Weights of a small GPT-style language model, trained from scratch on English Wikipedia.
Size: width 256, 6 heads of 32, MLP 1024 tanh GELU, vocabulary 2048.
Architecture: LayerNorm before each block, learned positions, biases, tied embeddings.
MLP neurons of a small language model. Each row is named by its layer, matrix (up: input weights; down: output weights) and neuron, and shows model dimensions 0-255. Each number is 500 + 25 x the weight over its row's rms, rounded and kept within 0 to 999. Numbers have three digits each.
After each neuron's rows, "fires on" lists the tokens most often at its 100 highest values on Wikipedia text that the model never trained on.

L10.up403:477492502466484499472488505459520499494499493524484530502453527481509497475539461516484497493503507498466523486527492482528478507467475552515505481506533516505544528481517478509465463499451513536504520476498516527508492482466558557540449467523507487520504477519538518499502486502508526483473536480493468452432508489510438502504475514452533497468542471497518482486466492493500513511505485509517494499535543487516473547498480547568491497464525518484527496494494516492518563488512517510481476481510492494494496505516515534509464491504556507508510436517508498514468472521488484542487517474533457512476501496499458486509499528546533513467455498477487490447491474515507489515484437497490500516505448490488528480494506547526515525481514502538493471496450531526494486501485489
L10.down403:531532516497548494500544474504488503545445487474531510516511441468534480499506534533507533512491521511493518467455471486541517506495493536520535538496455483467510509493541516504533486488482463530500484506492435492464509517496462462477528519495463484525492471484473507479480526508505479551502521492480535518484511495518527437514504505552523453543500514484513538515515510518489502493516492472494509524519475546458571531505526471501519505484454504491493516474511463492534502506499513521452482476519527499505487491500493490530507488538432490507467532509484489472460490492511529460554518510495489507513486444513480481526485517499468502501526516547468509501538517521536492517538539472486491498520490469491481519509525501494461453503469513525469481489459487485504496491471511
fires on: "able", "ant", "ed", "ible", "ing", "ect"

L17.up495:501440489481460496511498508441512539496478529535510505517499472558520466489518537485503471469571482499478498539490455466471540497534479503483491552502496551450444488517555500520469485518477504536492503470493467524486546475487479520488503490524518505481496513476438507473513493494508480512553492460464510482501496478525496535524446511491516515555544514485487454499499519482497526508478458541480498511502501496498489506501533499470478516526564490521510506515490553544469491529483496503494508463528490497514474500500497524501493487480548485442509542501496528499531492491459517536520494492470495499512538479514509432483480494483493519494463486521492457508500481516482505492512462498536486459500511496478501480502487525511480535474488517498475497495527526489490512501554489
L17.down495:485490464487522451496466491533482523490486461531509490439520510538485504473517489483460549512496498499446492492488517512483489500513511491461540468508475531530507464562437512466533478493499508503463513493529499527469453495481452501482530533488487491491517454525531526488491515511513508491480459508485479477519460552483471462554540505488503513503467494539498493528500490505503476504499521524512463480500506535536524509522512462484508517436483475492522500493502459535537514485482453462498489506517509514484488488521530450510516459488519501491470472478497499521502480493536530513491560523518516540476495533465489498502525518556520519503508514517473514530466503510500462491459513529504467537499509484518517518518493541528517515525467491495541469535539498524452527484512478
fires on: " of", "it", " to", "id", "ed"

L6.up43:523537541524477506496430487545469496483487549492497538468508515530529463506475490507492516475487464463520539498548498499506514448475545504506506481463466479523495498491501501469512508514502501499499501508530453517471462509519508497519488514527485474474484491551507510467502492470466511468465495451503526469478474503537491503474483529464489475461515541526525480479488480492484520507489483436504494506505446492453544497526528487521502537522527507502530513490448487503537533544533511518490479485471467451534488454503485530513501497524485496523494501525479450541519512472520492507488505504456432509490528491531488552493510464519519504556439485521489499543522498477504493476517479472487497483496498462521506504499490484519540529475468544522494484488519501495507530495506522
L6.down43:482477524525506502483490511489466438505440512539493521489507494428493521536483468462493513490433497493528534497490523508504517457504504527500547479472467499518459509447482451492529527502521551526516492504475531522470506486547538506501517504495532518473462527504532514489472521490494502526532520490532516508504468502546493512471492495501543499499498512509542488455521501547492517500508515522508509462503505492530502529505493523506457519490479520460469448496459488506501482458529487521448517495457497523493475517528499497484465490535445504532487504479495516482462511478530466526487511525470468521482547486483509514472488505489512509519508517540574520537505508505503486429513473495514475499544467483502507494494482525496453506495483518483492466529476504518518529486468530
fires on: "f", "l", "et", " appro", "\n", "t"

L20.up304:481471490489462470483471500438530508527505501476504550501521512491519490522470449525442499437570501510491492470464490519459524489539501463511487488514494517497518496461542459465523483473501487491525482483507490496523519522504481539436579456540530501496513476502490480469509546491488519515509516530499502506475493473522464510463466500507514455533526493498502499488519464477478486484512488505530495477493475526498481529497537547451526506498509511497512479517490544533510498518516521518519519514504449517482468514519490480506518481500516504507466516520533511492492508498477522489489526510473515481499511481476476545482488542507485491501523477509462495502498535519498511499462480502540442499489523521525535467560485564499484500473491465528552553478468508517520506528519516
L20.down304:545538491486465504493484474488495482493501550530497487463540496501470497463469484502492495527487532494462500510519499537511515535542456477561508532508476539490531463480500528479488472514481467498475536478516545555486494502501474485499513465487533485531511439533475511448494497507474470519490501512541513502497503499471461482513493491512454462457529451445513482512506518501540533436513517483504515507513491544482529456495528473446573477500506496552524476527527510523530538469514493488510508506477500489499521525517507488519499522538521502496535501506498510449485518487479465522526501497484459524495467489490509499475530524477511447490546493454480522481538488519507482494513475494487498500530517528499541528519487535494480508533473474480483476480483489511542521489491492
fires on: " has", " to", " K", " of", " sc", " at"

L15.up579:483463509474505496511496499503490476487524511512531487516508476577493516491462406480525480506529556518490480479532508464453550467507542501524516499492502555480511523458503459455499524474500516504474506463502531485483465488480540522473487460534513506528508522521461529473520506487484487482493481485496470443502486506487481490466455458504501481496542539455460514506553477497455508454526479510506511457469467516500513510533504491476516483474496523528558482487513495521513491488531499499524537528499475518483494505502483476498447463529487514519510508500485487507466482514489510511534489475517505478503533490451515506500492479520488530487465495503512449508496523508513477495530463536516485526505535537494511497494515498555515527480495533493499527511530494519538490461450532
L15.down579:521480527510486531496482512443477468506499506520498502489512514484491507496481464477525514488534527550510522501459467512468529511465493491462523413525518494470543517490500432529566482471479534486524482490502506533481474547529495469465512531468520479510484493539450541499516519491527507505489476522495469506509537499528502522480479462478455498503510489515487481506494503518463514519502557493488489511515473491501501465502529539461501503522519532506518475544513474504507489514461541498494523489527465499499509549547450546551468498491514520466496528507514520497516497497500455478535511461507511492466484507495501469475452546484454533536474480484496453477504537533487494481498516491514470513500482541460528515499495525534529505474490483466501480485534502504500520475475495
fires on: " is", " has", " of", " at", " are"

L11.up63:481508503508505518476496525472471526496476469503464481469487490550508500554508483486467501492503550508476534495476511506567509489567516489531477510490500494450519459488491508486498555510468486496528520529490540514500481515464502480505550488468532445457532494510477508446554475512532471516517507522539472532506493509550496490521492493510449495506513499495508494519514511480511499521522479487535485477502467465470489503527556501519492504520510494478515529517540493467491473482515468517488512520454490501484506487474510497524474516471557489505461473542493589456539505513505508505517481481475509470560475559520492531514492502514514500516471480496468476484520474476483484487531483473499479513511507525527468495488493507506512506534460481545483514495478480470529545507476467
L11.down63:515523453525504503494494515492524541496514510516502484513530506455515481529468538497534465529510485513492521492497538492466507465482481481449462493535511493533445476522507501515503496486552506496493477496495474505477493505493512573487507488518475526509497524477490499573503557522494492466479477509442488481518530477517537488497512556464491487504497506465495482507515462516494498511479486465478524483486524458471512514482502477501485507553487512554507513500522484497498520540509525481460521502504486484515458534521503523460511486502472529494518511493495427551435492510502440460495512491500495534489493494504496484499520534522458508548468525501486514462415539528512505504459489500496539463518533479495514532458508533505488482522528501511491505515508514480526467492458485
fires on: " and", " to", " as", " of", "w"

L17.up449:503487473469481500490495474511571478471509533519495482504438505528500492481556501507512511499504494469503492504536510503482522457484499531482496513481474549449474507469527456490522544489483480491490549493510497498523488491473550507485534495519517466495514504474497496439547516449526505510474508520510498511477487508501492493444489458476514449523499528481479519445502498491457521500518500501455468480456468500481510476509482510493468487553538521505504490515516503510512505522516508499519498513479500473513453471529578530534509482493476511518524514490465494506475495479551486504499493513499502474507485514483546482456547449491521519492490491458490465488505491489483472482518478518512475517523475498494492410474515453511504548530527508492502515483462535527509545471521482
L17.down449:527535511551525512484498552480467511480511502526515498496508488517467512499482459510460510511481478461503520481519477466526498547500512488502508461470453466455515480480526491562504539471507509457497488500496505530478508501506535509533496529477475523486482450477455537540503530539488544502508523465489543527506499513489518489508451484514542510524476568527531461492475554463496486491469510518481506482497477503484513515480550500485490487432564513510497508535483486473547501505508511455521461509491525521559521527491485488488497527497518475510497499513523487536488507472494504497466506489481509508501503439500475500498484525480484451508513527512487511510478480507511552473498481494529450482496462517527495550513470478448511462496499480515521502531479487503489526481529472
fires on: " is", " was", " and", " or", " inter", ","

L6.up563:518496504476502520488504510501502515511466489468473479458479481564474496492514488529473469504478567507478521498488495501521513501550493524567508457484489489467514509484508479472494519568473452473482527487484508525476499509506484467487553476488492502500506488493475515482512430530500512478504509499528476500486501486501524453548466507452519473498487466475499518469477480523466519466499503485485528477543503515468489541508516535504492523478517493466454500529509514527522504476531479482526543502464532503523510536465474498545501517531508517478470505476478567519476524507502528512494459470487507512534482509528478543453485465521536462530501475477495449529540473519490507500512497525516434552509457507504492473528470502499523548517500503512508528489513514474507512505527503
L6.down563:470532506522486480524524480507487491473510499507513481510514486475529464504505520473529516536516483448521473472494484490461498498450506468459492503549537504500466522505511526503512459490542533486486534539491547522510483466479490554536459470486500503563490469484486529534479576493481453493507458505494519503529502490486509595467538506538468473539539506486522472492518516484517516517526437493497473495506526488505478479530494475542511475492507537507514496477512512503519526529456488494503530522523493494482513468537479519470497478503511503497478479482500502486500412507482507497488497480521523460473509523477503493514497505496449508509499501523511543515482504485470486501517481503490583456530514500488497522472490474502504492510513500465466509524467499509528497503454480
fires on: " of", "),", " an", " as", " –", " ("

L11.up837:454478487504495488503466552465513477493505490518514525470493533483553536449498476455494502480498508450491558502513481496524508452506493501486528535484519467487512482522534495498479510488505475495518529501464445509521501484498517509547477535499478469504493498521496511501495485520476513518487519503473516467488480490531513533457498520514481458500562506462481480509506531510495523505541519518463509443503530514520478546512482509522540524483498497511468524532466477471508541505478427493488474476481483536505449517508528552535473475486492509492528463505515517499505453498493540494481493466508481486473475496508498494468526500570537520514531534499478531519481466497515531524506464462467466511478463478483508491498541464494559535508468502534485486480491494517474513473487534
L11.down837:474463542480511475525478454515492490455575508545490478492516452488522482488496555513501537508515500512544484506501509507545487540510534526494509483525469522436528497506486482505461471516516500507552498484476462504500482525514496490444496503517485505505485530504479500558458502509519495473503489487511511500521501496509415498527502500493497492520486525540474524489458541500521460461467498513486511538527496511507512504496472449478478460496476463501550507462561483487504502488534505482496478506518513532452521510483505496492504497487478474490522498498512509494522478512512482550491537494502500520511489522479515498520517477459484476500508512498488489470481519507482479485487457487555527464544530498555495515467466455474455467530514490562490483479516523552513504526508507
fires on: "est", "ed", "ate", "ing", "ce", "ist"

L4.up337:486491451546526507510465477524486518496513516503508512502466429462531455499511534459501512497516467491486489448477486473528505512513536504528509509552494515449486470528472497495478501487495504504474552499491534505466485463498482477504499485456530522524482488521453491507442489508509493520516463483441529488543508521520472508470522528489499511499500496512519532511499490500499445457437489539534494450508495483499552576547487511468526494523479485471511474502501523540543489571501519547493509527488550496466523476526476508513530496464501507512486502508529504487510530489477528502486516502468525542495457523516548501490520503510496505458478505506475477475502513481516502513529512539482469486520485514495513438503515509522505500497518506500477470498483499498472497525460473
L4.down337:497521485482493503497507484488488525537470519483468503511504513574506511472531470455518529490461494490498502492590466489532459476484456491486508503523479491573499520500495510524524535473474552449482481485492480498490513494497523509545480515512512497539469488481489531530541470483501473528517518494498485480483534512483541533486505482496515500530506492473490460490482521536427506544515459470489518545485533523517527504501506496534494471466480512496518479470462482535493519501477481501486491496542517519466507517466514490489524506487486580514496501492516513513480513507522521503518500495527503489477460467483515510497443482486514479500486466509541523485477503498523505488499501485550495511519453488496501508481495452471514499478534540460478481477533574453489506456496493
fires on: " English", " century", "it", "ins", "ether"

L6.up793:476506530470445508532461502538493481470466498505495505499511500491448466466503461503527435481507494509492499496485466484468533487493527474436506576489474517438488500492513508474475508507491502520479461542508510495463484501473522509519493502543492500517502458530491512409517504492477502480524477450485487525471509477503443512460496470540528461470505511495538489453510482495446529463502525539505496489507455495527517513512504496504517518489546504514515504524511507476467486519509507521512444509474471478491526509497514569502532502531489445540502510479504487499470530502499450522543510482495483496512521488497490497481531499508521491497533515524454489512517486522459459489504471539489476489529499496497451470506493468492480540518500509521493521484482495516531487510519476
L6.down793:514515534492509478552522485508530500487498568497476511475531515525538495482468492478483464433461521506440471484474492524522514510489419515497551497505481513470484477499507478497484505487469502508534471465509520506511492472523537558507501499499518494515476492512515499505493511463514500546504490530555486529526492439575517532467505503479453516519499517520512521478486498486470520503507502444509483491464494559474522507551483537497473477487530539509517494505458509518499551510505478497515504483517518489498447516505496515501506485547495452497478531440478490509478500490524472482511490521458500503513504470504519486494479487446489509501518494475530497508523530493497514492485524466473509466496478492485493461516463540519509510482477472529482487519521536545518501552484474
fires on: "et", "f", " def", "ar", "at"

L17.up477:460501475476512524499482510468531503499480556499502465532505505509472548520535489490507502431440542516495496543519430486501519499442458439478489516563494524534481489505529471475509504491510517529531513461505525487476526491478528513493493461493538525488491517514507489450487486511485474534473475551510490517525472509514470504530519487492480495525485490506455476492523505502496534529527493508465510567476508483520516520528492507478495520515494538485492479476514485527466501526505457514479479533479480502522481504526541566482514504473499491487505475487432479477465459483466479492527517526446495484513540519499527519511519506489485491510487519521462510535487471492478494523533499493520472476510506503504499478483528483541524536492504504519487521510494564507530518486482453
L17.down477:525461518498497472491485421496508489473523498496493545486495524489487511514510505500506530471486522467518530508456571509517531533513476518486480481498452465519484509485479487522466484493496516519476517537532458519485525511545519498525493504464476472489550483475561505513496462497524518497513488501505477552458476489482501496466508493473504472475511493535474507519487507483485489473514501527541409508489475507500529476466508499537521474480486496464511497536492499495520475453525532520487464522532494520476511489487501486498441522537492517495504526476523518541509535469477490566502512483487526511439496456513523514523533522490482514507534483498498459474498536444512509523481477457519471493501503519490479518482509483533486494490499504556522491520469543500551468501518524
fires on: " (", " more", " is", " can", " a", " or"